config = dict(
    num_hidden_layers=12,
    num_attention_heads=8,
    num_key_value_heads=8,
    vocab_size=9360,
    hidden_act='tanh_gelu',
    qk_norm=False,
    tie_word_embeddings=True,
    beta1=0.95,
    lr_head=0.00593,
    warmup_steps=200,
    schedule='wsd',
    batch_tokens=131072,
)
MLP neurons of a small language model. Each row is named by its layer, matrix (up: input weights) and neuron, and shows model dimensions 32-127. Each number is 128 + 24 x the weight over its row's rms, rounded and kept within 0 to 255. Numbers have three digits each.
After each neuron's rows, "fires in" lists the words (lower case) most often at its 100 highest values on Wikipedia text that the model never trained on.

L3.up1034:126146178135165163104120116092139130144125121099136129170103132105117109130062140174120113114119114109114118093096115171142140158145110166152120139091110165132146094180124138126169139140175122176127131156101133049090149136129172127127127119143112138109125113121142121140118108156092155163
fires in: "this", "same", "new", "other", "that", "another"

L3.up1241:130145147120134141082152156109149113136091110097143123134157103144147125127106119168163153157131111124072122096117133144121127164112147168134128162116119167159122127140146091117106066156101104090114128113141120151146138147114168144155142105089141130143116107159137123152111116111099114112
fires in: "of", "as", "other", "bronze", "both"

L3.up649:183153113151119150132151133144136130108132095157123137102105134127150117112138066158112144137145119125130087146137101106151133128119176104129098123157148157170142128134159133135091166103134099133139124152085132190161147182099126170105138112160130156160160104149083111173114149094132123147
fires in: "of", "to"

L3.up1128:141151131164123091130144105124121121137142115126101108169183158110135100156121123133109149134142107098110163142132134130127120144130124144143145112104155083133124146085155102111143113101116145099137147103136103085154165139110101151128143125113144148142143126155102171138124120095175113132
fires in: "as", "very", "means", "meaning", "time"

L3.up1212:108125131135076123077126069084144161118104156105105132149121113084163130110131146148138140107140160129134176138090121152158140144151146149182143111148152107103108125115155177105090096118132184100090106156122135129130113122146117108165073177106140144119142111112096156121091106121139105161
fires in: "by", "for", "used", "that", "at"

L3.up1441:094142103142192131105128105153139145136146134169132096105129130158119091172138115107127153093107096103135091161131150150162095115087121122108076077127117131088161137115127084124110120099101146138116155102149101169161146112130094144149109108154114135120130114128129156156132157096115097140
fires in: "to", "from", "after", "in", "place"

L9.up674:142113121097155143155144114080104146173124120086143157159131114111127131101056132175115076167124143149116098090140113126179137118123100157119077161136134112104121106153125140135105113107151158130106174109142109155151165075153111148127088121141112107122117127148122144100128114109155105116
fires in: "is", "has", "was"

L3.up1090:134115122095101151144150111122181112119121142156152111106115105146137106144119150145121133099097130113098127107101092139137170133143134175182124154182126146156095139124085159150127122101126172112072151149147130159112066117155153112155135142121126113131142095091107166163132107156111156096
fires in: "to", "would", "that", "can", "started", "will"

L9.up1454:137119150106106118140136130122140105135109119156105119159123142136133129134111099151103102122133107130134159147101152076156158113106162141124111122079097132154115135126151131074123163140110134116146141105109106124122111109124108133176126130156101123099123113121151162119152120149103128132
fires in: "s", "his", "her", "a"

L3.up1783:125102148115103151150137116136141150152146145084155148165113130111120102123120108160090153133171161135134141142135178154147147116114101186123122182163166125112114144118143135096112179152112137124119124103120120164125129097113126132096143129109120118144093120121090129123140098121110138115
fires in: "of", "to"

L3.up634:112095101131057139159127148127088140154112141108143122149119133109126111130127082121123138146125123102098135148183098159122129129143153131116092135157148100140130143126121141134098148111134164117101144130131118142109167107165129096156086156143144112124138150141132162141127123094129150164
fires in: "which", "who", "where", "that"

L3.up1982:108165080109142107106139139131103163112129111130116092148114100154146160110133121162147115091172066118149118111125109139142122126130140147118081109160185140100152149108122136118110100103129084120125128138141143119116171133114134172109089179121113122099147142163099120161122174122110123157
fires in: "until", "after", "since", "when", "later", "was"

L3.up808:160155128123105127100144113122117110142136135167101123194109128109129156092096134133126178140171168096135122110107133096143138125152132141155147127119148169125152121163145109144141102129085138095139062124127113182123112157101123131142074122093106132142096071136139121101120135115106139159
fires in: "as", "for", "was", "with", "served", "is"

L3.up455:154159154091105125112138145138139117138107140172153096147145148104131132131100125140144108132122183107155141118101118126176134162063175141148128107135074142130141167160131110067156126152153128116111141111144115177099112110133114127149132127103128150126108103130127113107148137146124145114
fires in: "and", "well", "including", "serving", "etc"

L9.up1885:155115148112114142095128135120124117128131174123131134070079139135158133112124125129130118159143118144160096096127144143131112149152089134114100120164137169105077093152110148160107139125147144153142133120084159090119132161108163139140149146154049086120110168129135150133092105151174169115
fires in: "a"

L3.up1013:126116135166104180115135129098126103170170093106092157146107113125196159135132129159139140132147130138119071112122115097130120145189109139137139086134113124108113107110108139133062146100126140089137126118161156110113182113115136121160154162142133137089167108118130122117125108130111090138
fires in: "is", "born", "although", "was", "while"

L3.up534:146141131150116122149115149143148156169095149137151086127113142167126135129127141130170132107120124087155123098098149101201108127194140105149155143176119115136155106133159153135115156169154135121130097127123090097134124141167164153128141124146121139153126126144136119127081124153131103128
fires in: "of", "for", "in"

L3.up765:109090153124104127136146132107116117166122181125129095174135121166110150122130198192122165128156113118105144130177109090175104158122147164102113093209119137086132116130109160142077119096165140131104139126109152145138157099134115136136103151141108130130158173141129148129124128131128166116
fires in: "with", "such", "had", "he", "and", "which"

L3.up1815:110095160117141132137105091106121131121132112115137138110114105140123155061115125161115151166102149131104116075130109138106142123109144156076177119111133131152100106125116147147111088116147105111117123118121129136121129143119087091116131182147106171152136139168186105134066139162094099107
fires in: "such", "of", "were", "athletics", "other", "team"

L3.up211:105153114139123147132112094143148078161081161110100113126159130116123116149103082122128122135116119124129123098150145181127160134117157120109147103111117121117114146112137164117098158124165123089096098165132133154143101120096161103129133107155133107103115113118123139149130138104119135171
fires in: "of", "historic", "the", "war", "in"

L3.up266:109101120131114143145123124084113099193171161175138099153145108107142153166101158128126131140130133114089106109177147106125102109131130152097155101132166157102122128151123151122142190108101152098117091151174100122181122106102131122119133084113137112153100081129123107134136120144123137100
fires in: "of", "or", "silver", "first", "bronze", "when"

L3.up349:102124123122142110091114119094070117143089159147089141113127139125158116134121122133145139103129142093110137168121100126127110110112098147158119136142108118089103124107137097112119130141115140110091149112182124110133179142123127138124137169151129152134139098156134070122156090127097126135
fires in: "who", "which", "it", "she", "he", "what"

L3.up1776:131141111169131142134152144131139132130133128074154079112096152127110096096134123132122104183152105126145100099191097162107145109121136149133139135169146094123149141116097142129149116100116101175121131142135087120101088109056190160101203144142170127142143146176150162100116154116117151112
fires in: "of", "to"

L3.up682:102147149140109105126088128101142110148134148186133134130112092143113175093120130115125114117149126133117127083175156176091137128146162125121120161098160084114090161132091078123100130158113087121143104128122117114119154120108187130118193134129148149152134165106146145122111138140136119127
fires in: "of", "and", "i", "independent", "zandberg"

L3.up1487:182124097123109094121141099165099175129132147129143130104139111142086156101150170129107144131148143175111114134164093154137157108152135179118155150175128172095097126120084097111126157112081084126099128060134120152138085158065131158117102117113132126140087136135119136118100179079134166148
fires in: "of", "those"

L3.up283:104134107106117128164152104160116108120110123123167077139140127151142133118126105116151083057157112144168128160122123110110142113149116142179105127147122131116102132150155142118140150116177095138120125128126141142123177136169167128121117144153061128127100132065087136143125126159098128126
fires in: "of", "for", "to", "de"

L3.up87:102072160135154116096144104082112100144199170124121129122100092104149069148095135144127144121138174115132083130154156100131120176153092124106136135149118139121124127170136174147098134089111095153145119167128096115150148114117111120133176137118124103136113082125154084160105185102110125103
fires in: "by", "to", "in", "which", "until", "where"

L3.up627:113105109129115099102094168148118100117130181121136127078141174134080134144147182139112153156129122142128163128052117178151131134126140165139131100139120126095156111173133160113119117128119151133083154116166126133144138126132135120092136137139145097132132129145124126139139145118171093118
fires in: "s", "its"

L9.up1205:151117058134145161126146149139096100145071110125117088168106128137144166109112140133103125168118107123159121076164076130142141126177147110125104126126133166130144169142132146133120110152084140138091104122134084131152141089160142159126134091092115126140125139113149128134136139119161140136
fires in: "was", "is", "had"

L3.up1087:114077137123048126152108163092088142077130147121139120099113099125100135158130197197143144152107131136142095133104124121117178143144159148144121104112127116108106140131068134125097133154130123105110147117124121151139161097152093104146137176156132123126112076164169136119120149124107120153
fires in: "which", "a", "who", "there"

L3.up354:122152114140112119110168133105119173147162166145089139112098147116106135135091157101173158148114123098105125160120098103143156149115137118129120133150091140088118152150125114121070068127126128158112122116143137089125162129144113132146117151110127151135165126137133163129115100105177158130
fires in: "is", "a", "was", "one", "11"

L3.up780:126190107131127141151159151110142142177115127145119071103122144142085162161184137190114136099100147141169155149101122101152118192124150143101119092112139174113128117132127160120147121101147125126087104120124116134147114136109137123095143144119123125111140127146121164131123093081142147102
fires in: "and", "well"

L3.up1697:096128089128139131124155124144125116149090094122163148134119106104125130114139175111182118126146086144124108111130133132121100162123170104105112096138111143100118112174115133115163111137148132113154098128147124166104132160143158164068098148090131127171164122154073132092158124144139152061
fires in: "as", "to"

L3.up451:124127143151142129117127116171142132125164135192124128131155133132151127135138098153120159130142134162096100135152149115162151107092134141117123159134108099109143112120151124093148146115152080112128152105119128096111155111114122107153127104115106103154130066139081113138187135175103116160
fires in: "and", "s"

L9.up1615:114126138114079124147119143162101139134155148099156127143133128131098145129148155141134108148135134129122081114114131096125155157105083118114116143137169111106116165144135103117128140106112109108140112086167113147125114118106123062140078076117174113105118151104108162138082157078104102175
fires in: "it", "she", "who", "he", "which", "that"

L3.up1942:092149119132130102107086102085159113161113145134138109116133088123153204124120140170109144110137159135130112118110120121145124166208147130125125159136122101091171112152117154090121125121129121135122123132159106141118129104133124127138113129105115155118136128128123165158152131135102161176
fires in: "of", "or", "for", "is", "1"

L3.up713:138094119133092126161125105148140124131125169113152100131126130118117176070122143095140108107146126162135153118141142124141083102169136123114154151160165153129157142167120142132134146080096102110118118105149134122121121122088128152130116089137159156183110149097138134110132129110115125088
fires in: "of", "de"

L3.up1658:128140083119102150141096101146148152106143138105146135107097166140115097111141122145109142147096154166071129131117132142175148102161160140121126150130152128152087146152141126135117074093171152147092113137162125106176130098111125113150136098157126121121114148121157166094102109095127135154
fires in: "s", "the", "of", "in", "a"

L3.up1965:138139129128127151132132164151119170138148191139097144140158102187114113135100089108108141133139119090135134152154127119146138087088105133134084116138081150135143130094140113132161157130109112126137148151147144143121077129160100126144130127132094110120117122146125153133133135160088149119
fires in: "to", "on", "between", "against"

L9.up888:137093105131131131117087091165097117127163109139105127119150116092121160101123154157086123125120159140171132112133088108171145105117151131137111123116128089158109096151119182161124135092108146111149132131144130132147133093119152113144132154125146155108128140133110136098094124121144126114
fires in: "an", "m"

L3.up1073:126144108100175121143144197151136096099151114100103122132118172073101160135086084129128153135171086118119135131107121093165116135116104134128136133165161100171156093151122143110163172097108115142151144127107166175121172130133112154188128134118145108071099068148104162101123118131151162145
fires in: "for", "long", "that", "forbes"

L3.up1592:124166087126097159144127113132135136163106193114133130098143143091136120107100132165117154103133118127110123106145119143100100127150132130141129116182096110111151164161152143113160106113157138156132114100121154082191141107126155121100142141057145081136080108160134138158153167108106167122
fires in: "of", "two", "these", "series"

L9.up1950:129114172156153119135107137142099111120179134144121163144099129160141154165144136112147094101137105192128063090123120157150101128162158106118127144146099098122104085134132101156131164137114130130155159137095153138147147106168140144129134156113140107104126138136170128130152117079142119155
fires in: "is", "be", "not", "was", "were", "no"

L3.up680:124171120127102120140135136126158167148147096130187125138099141147113112113118104091095116108112125155162064134144112151146118099140111079116109116181146127137120088129095119148102110123153102115131098103095060119152118167080115108138168115131117110109097111112113097173116132102134121124
fires in: "made", "president", "commander", "of", "in", "director"

L9.up880:128110114131136116129116102106114161122133123095125088128144149133117105107118099106094105137145130145137113129152126138149105164144143109126114097140086144133101103141125153153135129153149152129192174104144113136135120118113147141073118126130158135102086126090116160129107170146175163158
fires in: "in", "of", "for", "by", "on", "with"

L3.up1356:155089066134139120122129132135166180135135112121126128137113108104107104078099113122139121146142147172106127147165083120161173117139123141164181143114133132154133106159137121152111138136112056143117154161164128184146103168105125132094082151138147136120112110130127149096132136104146150127
fires in: "of", "new"

L3.up802:132153146140143159102081140111141107143116104173122164118098146112137164138150123128094144092120139114143165100131134116171161131144168126148123118173114133112101137112152122125123125146117091150125115087151104162144149117114121125109148100142117157151096085153137127133161159143118111119
fires in: "of", "and", "including", "like"

L3.up351:118096118143065119162142122130121185149130117128122101151093061143142123166152143135165158156130166121151133126191106121168122126152116178159157112072103107157162139143169129092104166132120098118145143146093083131159156145111103126081158165097125122123078064151101119095144106106143116131
fires in: "for", "where", "states", "california", "home", "to"

L9.up26:148161115147128128122129137153142100091141163131157133110136094091122121090111084125105151147103141141082113129145193128179126133137102119138122149143180157152122102115141111131135106064167174151080138133153124120123141135145091114114106107119113100127179155094133142123132148113145104101
fires in: "he", "she", "it", "and", "battalion"

L9.up1042:091135144131164120126110147095108129154158115109127111161067126109157164122091110109116122117141120135120114145123131137156118119133094143069109101170118143178121103133142156134137125149124123150134107103147132170154115118120101156071119125128137130099136118153127088079101107128111114132
fires in: "his", "s", "her", "of"

L3.up1671:104107138153124142128125151169117132127128102109141103138120113078119115132125137164169160141105130106163185120129135118145130165126106180143140115118149087117132110150147114088150147158076143158146122130148147165114122137120101149114111124096131130132162154103111132132070096146108172154
fires in: "there", "it", "following", "set"

L3.up1151:090120150111074140166128131168108156150123154134125140119132145101088185112144128155148162185144140092149186117148108129157122126152190133176133142137128159099111120127112114128131139116150164127105145140144108144120132182116125130112133195119115127133099100140170132117078118128136134160
fires in: "which", "and", "where", "who", "though"

L9.up1005:165157115123140134151134113160117154164149135141102102134145131125105114132082121141144136129107131111105139117066150118101142115145133150107108121122125114122113113167135131116105103104097136146133114147131122129140132110154125131144103112129137115117110154134116125109117147118129129176
fires in: "the", "s"

L3.up275:116128129112154086100120140102092139126092104107112140178121157137120139124081135104086146151148163099115123156155133137121119127101148128126152090109082112082101102120105117114162130172092102107171123183145085167183132119077151126120106128099095082146123065164134109123146127102141154154
fires in: "who", "not", "with", "or", "reversed"

L3.up184:138137131114120145131151147151106128150146171136133095102107119107125144115173161123147125145155088153132107120136127105146150108127138138134126125116174171131136112133143112168151104148162141108153139106119151078139139093132123189150102150152132134080073077111121119096136166127127126118
fires in: "after", "until", "following", "by", "since"

L9.up823:136126121112128099126158134094118125102149121126101157149121083130133172116103123094154124154099138080137131151061096143134078113184148143124060139119158133147117099166109129128118132133095156112114116158138153107107113084114123171125146152103156139133107146131130115103112120149136130128
fires in: "an"

L3.up1129:113110125121086130148143119131114104112131105156129141115122114101100105095084119137159130115146116122131153166141114074152167122179140176132150145137148086125176148186120138145144126161123122108133132107132075100164155066119187111100139139165119148123116157118151140149142133162104148141
fires in: "of", "for", "to"

L9.up984:147113131114147125108171177163165136105134136106138111145104147057111135112147143117126135175110125165151095120070145152115100091149096122152138208125137091176111121148147130097130137122161116085139125146124103155111101106147088155113151130122108118143093122143171164133166148111124131128
fires in: "to", "would", "will"

L3.up142:150153131092113141150119162183138128091122136147150140139104093102102140082105123118166144140135111165131127162133158139143121121145122138127112128071197104130129133145126114118080171121074120116153099170094142134142111105115090112150233125154086131118143110112113098144117099131103146123
fires in: "of", "from", "de", "du"

L9.up301:149113092108143166088122106111082122157057114084144132124139147153213134109156131110093121138149135087107172119088119146123132168148099124145101118135140137121115119171131118142103162119121103147107134082108101045100135072114129123097097142129089083117146087170112152113144141094144130158
fires in: "has", "is", "are", "was", "very"

L9.up1253:121108129117102139120097127105115146121105125152094126144116153091134133119120124129111153127129122144116139075122086098146108130169155124137127104127116144150115133155143158149135120109098099078119127184118135127101103114096143109134148129158101108116116121194176110160142107116108128111
fires in: "an", "animated"

L3.up1101:120113132132140112063168129120111118132117121130139133142078194179095092142125122152150106099170119088121122089136114124104150159126167109139160140107148126126149085157153136138111114125161109137126132152115105091144180163136144143121087097122136121086119138145141153095131181156177137118
fires in: "in", "under", "end"

L3.up1089:148109130142122105162136105089140147163119156150145093106116140123126166127111129144131167057146145089125130139152087119164093076132114152110102131154134151144111117118131158121114157166115137095122084125131108147144124116104130123082103134146141117141114120142112137127149104122174114178
fires in: "of", "for"

L3.up434:105154108127117097074161163092126098148115107108108104092128086103140182092173166172135123139146109124093137144131103159136194147143157119159127125213109117085134052157142119127122131104129110143176141136162103102118149145106145147159150146118138105126094101152154162109163108137190120122
fires in: "one", "each", "every", "a"

L3.up1766:103091137136150130131128120126176116106096106148147093121120108139116144106136160125151147116120109159100161116109105171141137120111171114172118123142123099127109135125154126080132206108132091129123108114154123102141104151128140138115126137135123090144150094087150124151132136121148163136
fires in: "can", "may", "would", "able", "could"

L9.up45:133124170126157117114162117125129149090127131107158151115120166132145140181115115127114118114136159121119111110135128098123155124124147126128126096106134095130144158103152120125119133129182153143118158133157145116145171145116108144164154092114129112098105166102128144102190147132130111141
fires in: "in", "first", "second", "third", "fourth"

L3.up270:101154094151147149098173140159132088091111148110138125122138184137130179076126102176095129110128090149119118095168186156101119170140133132092106113104142132161119152190141103107143132106109100135141101148133118148109152132160123165119150132094166182140142111143166128098170125136113126148
fires in: "of", "and"

L9.up52:144106132123095121117083118120102124166097179135137132095107122128153153139096134127113128172135140126135105116079125144100164123167120113141129109093162110095159123122158117148120179108111149111125141157144138152117101172120168110127126129158138141155126120114139109124121120118134099090
fires in: "to", "in", "on", "for"

L3.up1509:134130111139145137148125167133124129138154175157148128097133156166127088086127093130110136131117093097123110141139126142152141147149115124122125146150089154114153129116123124139102125132122172126132129194120096159124175116150138118150116140115128110139085145167134150100166130088127175141
fires in: "in", "to", "by", "on", "of", "for"

L3.up1601:128165144103097132158148117137167107114119091152130120165142123153122110127122117148109069151141150171157145121132136118119100164125139162133096116158125154127125119150085172107148136104105122154113154153150120111137147151103133129123136117095174133119135070122096153136105135114143147092
fires in: "to", "or", "and"

L3.up1419:123134078157148146122146113139164157164137138139107130162157109098138131140087172131139148178126139097117117088170139128120133097173121130104079119097186156105114139134090154119122088141127097141116118142124132126139105055127130081151162106112112129137109114131136151149122157129118132097
fires in: "by", "where", "which"

L3.up67:158119131107114152142121102137165135166121151130139119097126175143139128147116125106128148149111139090103100124080141121135087139156104172110116156133117081145124160166131089112114121104092140116137093124141134125170135154098118119128094109073151132113113158130147106166138111104124131130
fires in: "the", "became", "list", "appointed", "of"

L3.up1122:141092146132162155142134123165117159120127114129135137108111104096145125114122150123115124079128186126150120204106128141143102129133147135133157136121157134087134107101123117109097126140103106144129142113136132136102089101158120132119075114120145112162125166159144144191111120141146152097
fires in: "of", "from", "on", "for"

L3.up1659:131115141102113159143112105139177100200091158133092128119132131094127128115130119112115134118113126108158119149116141123113112133095081124109147140151107180146105117115131146108169116128151126121131133123138104139130144082100149110128162125152127092128099141133108136095142161109130166097
fires in: "and", "of"

L9.up830:161134109163133113141152109122112159140165113154144108125140117145141073074120148122101128134127118139121123130121156098159160146120138127108119127182136101109136150124127107133178104144125129112122144107150141128165109116107126139097163131129131101095176149150103128126132154083143136111
fires in: "is", "was", "the", "were", "most"

L3.up1585:116109139137145121090138098111159107144127143169118160124103107122123117108130143123124119136165119097106129117123176098138128095157125162106126102129153121123146084158135125116143103122127145143131123134150109152113167161136182101084133128138096127179097136119146136091128128112133130163
fires in: "to", "as", "per", "for", "perry"

L3.up179:126089103109142130133115114137098129144150160116179160156109097138107111122082116136105116153145111147159096144148125107148127132143141108109126144162162098092106151138159114147127114138155112081119126134134122123127115099086137119140137113152105105141116144150124091142103111103132088112
fires in: "of", "who", "with", "to", "whose", "directed"

L3.up494:122092119120125220139164095141127092145171123146137135131125109107132134135155110098113104133153102098131138162096116104157124147096090127135136175120188143089158140106126151118068136132133125162101166125130087110137185165082122096117136182110142064127091093126135105138141119115168097130
fires in: "to", "two", "also", "both", "not"

L9.up1603:133117149065145131122102138132142103116129105139154141101081166139127139166111130146121158146128113114134096143121105178142143103120156096111105168153139099114109130122122129100086125093124126116117095146104067115092121158149135160104070086101112101110169121150131113120139141098123116165
fires in: "to", "may", "would", "april", "november", "december"

L3.up546:100098084105095132103146108180108142116149140132120134151145109171113149139095113133098128151167154147123144150120104187128164147130137154158113113138107132121160138133107116096136137141119124067112161093112147092117106083147126110128128123153123173124200133110112179125103204090084131130
fires in: "was", "been", "had", "events", "one", "were"

L3.up2035:117073154099136125139153104102162155114133134102108151145088149141128121135125081115121146156124141130130104135140109120119146110115097132114103106121118113135172101153161162101124108149097158144147090153106100111130129107111104121136082149124129152130181081151110130160121119107075137146
fires in: "by", "place", "actress", "for"

L3.up1182:148131143125138119128135105097107117194128124108117146141084144136136158162087121149141132110133158112138110139122086077159115114087113142110127143181161130124139179126109147127089109114161130143136118133096122119119110154132108116077133083118117127112130107167141075123118139127083136131
fires in: "of", "for", "was", "and", "is", "served"

L9.up650:114087130133143118065134103153154101116159143143138148108142131091166147138143136140065136139152113136115149104162117119138146135173095102155123144079136114144133136128114167142190132086157075144104134136122137146127088158123122105100127143114145145143104127076101146141123134092131138165
fires in: "has", "which", "that", "have", "it", "had"

L9.up1758:103120140128117112136176130111128139115107103105094105087131124073126147083106146138087145142107125103111161115079115112162150113198123149104101142139092137138058140135080153183122166118114135119149131172102124109078094110117128122116131105135135084126124150140102123103132119142118104134
fires in: "an"

L9.up1196:090161130097121106129149156138158126134116107159130129137173117148117133133176129142119103145150127135151142123102158142171148126142156103144160133172171125135151129148185104120138138123100153140130113126123098130144136094106115123140108098103105112117145138104110130161141125097120114111
fires in: "he", "it", "she", "rocksavage"

L3.up537:147120142142122145174139152115148111134136153143130152158107134132095115146132112155111212121120167108187134096093148143125125079159141135096120131132131114106129106183087131137113104122101145156100160124128109141133139120139157151100109144159098141089126092169111171132098117105138121138
fires in: "to", "by", "through", "for"

L3.up183:172128076124183179136140159110145107132126126145097168134125136137131102116100153092115146117083142116096141146116137113185154139133112120136084148124165178124124118092156174147153085138111179145142148135120089151119102120170124130152102109136156136119148107158144123146111136128124131085
fires in: "of", "on", "by", "for", "at"

L9.up1495:077144117129119159126121125133139142127111184135123092099109106163158147142139143151099115129143100156090092133142145104136176133164099125132147137147111131162120128131164120118137134106097132145108125131142068119137138118141113150104122101121127126107116143096113158183091143130118148135
fires in: "it", "she", "he", "who", "fiedler"

L3.up1061:162131133128130130100124167118117157103127163108098148108153135111106105107145130096116167110131139122129095167140105082143121132107117093130111132130135145168059122122149104119139155137103165140120081156161102126105127111111109132090105130161114115101099106108141119084147097114107161161
fires in: "to", "not"

L3.up1037:114138151135145119135147140158126155112109134142157139147143096148129118154119105152143120138151056116125086171145158118155133104147121103104099134173127103136158086092092136126153153154117133141129160115126144147105112164114159114139062180100104136157124112150114141167134106147104143159
fires in: "for", "to", "in"

L3.up442:122142140127148101104114119158099152152127110147094156099150146155131155120120158136181146123111171111113145180142115116185111102138091125092148173108094151122143138141063134138124127109148108126118133110160086163163137104135113127161123108158141125116101128098125106127131136139104139119
fires in: "it", "there", "she", "they"

L3.up2045:131110121109161134135116139154147113110136176095170136149122112122112179104129109155149164119105121091072096100144137116121121147123107135123153107080054108117130107144127147140130130111121146155145127149130135141126112142116103153104131131147080112130139112096145146094097119121161129113
fires in: "it", "what", "there", "signaling"

L3.up854:123084135115126094114153165099153109081142162149139151138167147111094146127114150150151140092133100150112132140146106089164154158129090163140112129143141109108146132194122115122147106118102184138096152102142173105129107122137151128142098086130121149153153136092133152122114110102112131095
fires in: "s", "his", "its"

L3.up1336:135143094181110129146155117149144109116129124157149135088136108129112100103143140109082185154067140124169128143106130082148100108142112175157091117128124117130166141097124096135114106127157150156132133147088140119141120157126126152147105152116144151123127120126115126122133157138121111109
fires in: "as", "like", "were", "are", "was", "including"

L3.up1218:132135147139107125156171154140105130100124125102125114193101141139131192143118139123157094140151169132113154117132107109106126127097151163178132099128139106153092125165156131121124154143125141114190102143155065121162150165126161143139110160069180095122081090155138161115131162112115115149
fires in: "or", "as", "and"

L3.up665:138111138144098144083133150124094109137094129105126119182156112114153141142113130118139126133121117142110082122081142169123146140133115102157117118122113132140154109170104116125107147136125117123111114124178100099118127138149153156109133091135130113124122105093120131138139111093117128151
fires in: "this", "these", "other", "some", "they"

L3.up1337:131094132116124184149094127214152145120127122143164178151124133141142126142094103112114110133148159174138114146128130161137109133155131147133085118124125098133126104130128110143130115149138145141119144100170133116118124107114172149140089113140117086152135144097106103111139162124171157094
fires in: "within", "in", "that", "across", "among", "s"